python train.py --norm="layernorm" --qk_norm=false --bias="none" --parallel_block=false --init="normal" --beta1=0.95 --doc_mask=false
MLP neurons of a small language model. Each row is named by its layer, matrix (down: output weights) and neuron, and shows model dimensions 32-159. Each number is 128 + 24 x the weight over its row's rms, rounded and kept within 0 to 255. A neuron's up and down rows have the sign that makes its largest values positive.
A block is one neuron, or neurons of one layer that tend to fire together. After each block is what it responds to, as a language model described it from the Wikipedia text at the highest values.

L7.down235 [105 152 127 114 162 150 167 101 139 144 153 139 140  93 132 121 165 109 140 122  90  73 100 156 127 159 183 121  98 145 150 114 139 118 128  76 157 146 128 143 104 132 123 107 147 125 126 104 143  87  84 138 138 135 116 159 164 187 110 141  96 170 119 123 130 138 135 130 112 162 129 120 137 100 127 144 100 124 122 112 155 143 138 152 151 127 122  85 117 172 216 129 138  99  92 118 111 132  95 152 149 117 117 124 126  88 137 151  93  81 123 131 125 126 153 100 133 159 168 154 131 117 149  87  97 107 158  94]
L7.down477 [151 113 127 115 126 115 139 149 160 152 169 115 103 160 119  86  50 133 103 132 119 122 131 121 148  65 117 164 114 146 127 122 125 135  66 139 133 116 137 101 101 124 153 159 130 104 138 158 123 104 157 146 155  98 125  97 135 166 113 129 110 123 160 115 116 142 162 120 140 153 105 132 132 133  93 128 112  82 103 108 116 109 122  78 111 108 155  86 129 100 146  79 152 129 186 145 153  98 150 134 166 125 154 157 116 119 155 148 149 119 112 138 136 128 106 117  94 120 124 130 164 180 146 104 124 134 121 132]
L7.down581 [174  99 133 145 129  97 134  96 177 104 140 130 130 149 156 132 146  68 138 124 185 125 124 133  89 150 105 151 108 124 164  98 144 128 137 106 103 123 129 137  95 162 116 127 145 161 126 154 154 124 141  99 147 148 163 167 115 177 133 123 134 155 132 110 133 119 116 116 157 132 145 158 114 155 128 138 153 146 119  86  92 117 123 142 126 122 121 111 136 177 137 123 128 119 121 125 153 142 115 115 102 113  82  88 150 111 139 102 122 124 158 121 106  97 140 131  74 137  97 173  92  97 131 128 124  99 136 122]
L7.down1024 [ 85 113 162 111 113 126 156 127 124 153 139 139 134  96 147 151  98 165 115  87 129 140 109 144 169 123  82 139 134 114 151 119 121 151 120 110  95 136 161 165 167 160 132 131 123 145 158  76 164 157 125  86 110 179 120 125  98 111 120  91 116 123 157 107 142 127 143 129 101 136 165 170 147 116 123 133 126 126 153 136  98 126 122 128 126 110 148 120 166 150 135 136 153 101 153  77 137 122 102 113 105 114 158 166  99  80 137 116 135  96 113 153 121 106 164 134 176  95 113 129 103 133 164 158 115 143 139 154]
L7.down1064 [ 92 147 148 140  88 100 116 139 117 164 104 124 147 142 120  98 119 106 145 175 117 124 132 100 112  88  97 101  95 167 132 174 108 152 119 106 142 112 140 135 115 111 110 113  96 149  69 173 127 110 171 105 149 142  92 172 159 156 126 138 151 141 124 128 138  99 106 143 149 165 130 154 133 140 158 107 113 132 113 103 150 137  89 130 120 173 104 112 130 113 115 126 136 114 126 138  98 131 119 195 132 110  98 117 167 149 132 190  86 202 133 134 168 138 142 150 139 141  97 114  98 121 138 103 142 114  88  80]
L7.down1163 [165 147 135  95 174 148 105 117 125 126 133 125 108 120  96 104 120 122 150 120 142  62 156 134 159 100 117 145  86 139 114 143 145 154 114 106 136 133 121 130  87 107 145 121  97 138 123 162 111 109 157 134 123 103 167 127 135 173 102 106 163 131 164 134 132  99 120 111 166  80 152 146 125 107 112 171 141 131 165 133 159 175 161 127 123 104 178  88 126  89 134 117 141 101 120 117 118 110 181 109 139 116 160 109  93 161 121 107 167 117 112 109 128 131 136 170 155 170 104 122 135 141 123 132 156 119 124 136]
L7.down1367 [154 117 105 164 157 142 161 100  94 144 123 103 139 152  76 126 120 125 134 129 123 118 101 142 149 117 122  99 148 118 162 168 135 106 115 137 120 141 117 143 192 125 116 174 143 143 129 148 141 121  92 164 103 130  89 173 115 146 127 133 136 122 148  93 119  88 128 120 166 112 124  83 136 147 136 131 138 136 131 126 124 165 163 127 111 127 123 105 153 160 110 142 186 147 135 135 116 157 143  98 146 132 121 133 156 149 130 141 181 114 131 100 111  85 128 118  93  96 156 105  99 102 143 114 118 154  87 196]
L7.down1718 [130 128 104 125 150 145  96 118  89 130 132 116  94 154 134  96 193  90 115 141 148 103 148 162  97 147  94 119 116 153 112 114 162 129 137 116 120 135 104 129 153 157 117 117 159 158 114 176 117 148 145 113 119 114 109 151 135 123 103 119 153 113 131 120 145 113 154 111 200 129 174 127 114  90 104 113 122 140 135 143 126 144 126 153 110 133 117 107 132 126 106  98 159  93 114 121  78 139 136 131 125 111 145 127 119 132 107 117 150  95  77 150 142 167 112 152 126 145  83 120  88 144 174 105 126 118 140 176]
The last digit that completes a multi-digit number, often a count or quantity like 2,500 photographs, 1,000 spectators or 800 metres.

L7.down261 [130 105 165 113  65 104  95 100  79 135  78 148 113 148 136 126 139 138 167 154 117 107 114 104 122 114 154 115 145  57 100 111 120 102 162 125 143  75 142 146 124 153 120 109  78 147 155 145 125  91 126 147  93 125 134 112 121 119 126 132 125 134 151 149 173  85 161  93 138 139  98 114 124 151 143  98 123 126 135 100  94 100 160 112 120 120 175 107 161 119 131 121 146 142 157 119 143 103 100 159 114 149  97 129 145 133  99 135 124 133  64 128 111 124  60 117 145  97 169 133 108 117 121 140 157 137 149 102]
L7.down689 [167  90 128 135 136 138 140 107 122 140 123 134 153 129 137 137 125 113  66 112  96  86 149 165 144 129 106 123 126 130 117 114 150 112 110 103 158 123 107  98 186 171 145 168 144 123 154 100 129 145 144 125 122  93 128 151 111 136 121 162 170 150 103 135 125 108 144 141 128 121 168 129 140 137 116 157 125  93 151 107 154 148 140 134  86 129 104 124 168  85 128 145 109 158 121 152 109 132 165 140 178  92 104 108 103 139  69 100 151 117 100  91 143 126 169 135 115 164 148 132 100 159 144 148  81 162 109 157]
L7.down734 [134  98 141 108  85 126 105 130 132 148 149 150  97 173 146 140 124 101 106  92 146 141 164 156 127  20 122 135 111 121  99 131 139 104 117 173 141 145 119 153 155 145 140 146 144 138 129 138 130 109  99 112  98 110 108 136 130 151 134 100 106 133 129 109 118  97  95 159 128 112 125 129 117 106 134 138  87 135 130  71 181 149 136 130 129 137 114 161 160 119 131 137 124 138 115 123 162 144 111  99 152 158 141 108 140 123  85 176 125 122 106 151 163 107 134 149 109 149 119 134 116 163 113 127 165 190 143 125]
L7.down981 [154 125 106 116 109 130 122 139 137 143 147  96 134 122 120 165  94 154 140 120 116  93 126 130 100  81 131 130 145 130 131 146 149 109 130 130  97 139 138 168 165 196 163 132 107 139 137 166  91  91 133 137 107 116 157 129 134 111 140 130 113 100 135 119  99 183 140 122 110 104 177 156 177  77 127  94  85 141 170 126 113 104 109 124  93 121 136  96 157 125  89 118 137 105 130 115 129 131 182 145 137 125  97 135 161 127 107 116 115 155 109 140 170 123 137 125 154 145 138 151 142 103 120 117 135 114  96 170]
L7.down1000 [136  84 129 124 140 109 144 134  96  74 122 124 150 139 134 101  95 113 108 140 136 165 107 107 118 118 155 104 131 142 143 116 116 131 132 156 145 142 140 131 158 137 153 139 114 151 141 126 132  92 145 173 104 157 141  99 105 111  69 105 140 108 159 141 165 138 131 121 133 162 149 108 129 125 124 115 101 137 162 120 110 127 157  91 122 145 111 161 133  88 158 112 131 114 133 149 148 111  93 190 139 180 128 105 114 132 130 142 130 191  81 123 149 127 112 118 145 133 133 135 102 122 155 124 137 162 170 127]
L7.down1121 [147  85 133 102 107 151 119 106 139 147 193 108 129 108 137 102 124  92 159 146 104 178 115 128 165  83 120 112  80  99 144  94 120 124 154 158  99 136 177 128 102 126 123 131 123 173 119 163 147 124 152 133 127 113 153  90 157 103  51 140 148 177 133 124 134  78 135 130 153 123 144 130 117 120 111 116 124 110 121 127 143 122 102 147  84 184 156 115 142 151 136 142  90 107 147 123 139 115 189 101 130 119 141 181 120 164 147 146 143  91 134 113 119 163 113 143 149 147 118 116 102 157  99 110 139 122 140 112]
L7.down1449 [113 131 107 137 123 146 129 132 143 132  94 120 178  91 139 131 137  99 130 129 116 118 106 141 190  51 121 113 102 135 148 141 154 147 193 143 156 112 136 114 137 130 111 116 140 156 142 128  84 124 149 145 104 102 115 100 125 143 156 134  96 147 114 101 137 132 130  90 178 144 156 158 142 141 128  87 139 151 138 117 125 127 175 132 152 127 122 126 102 120 142 114 156  94 109 155 137 120 167 115 114  58 114 127  94 134 121 138 169  91 136 149 135 161 133 111 116 109 140 121 146 104  99 155 105 136 164 112]
L7.down1578 [121 150 133  90  95 136 153 102 152 136 116 156 118 102 116 183 126 138 137 110 140 133 135  94 138  96 121 103 120 165 137 194 129 105 121 119 108 132 137 124 148  99 151 157 149 129 102 147 189 149 183 124 103  90  76 130 142 141 156 121 142 146 121 151 104 104 147 116 130 112 110 138 107 110 142 136  94  92 151 127  82 117 136 101  98  85 174 132 154 117 155 146 120 114 118 121 111 113 120 128 118  95 145 152 100 128 152 110 114 127 160 152 126 141 113 144  95 139 120 175 121 121 119  96 117 139 153  96]
Mostly "of" right after an abstract or plural noun (introduction of, shortage of, eruptions of), plus some word-start pieces like M or T.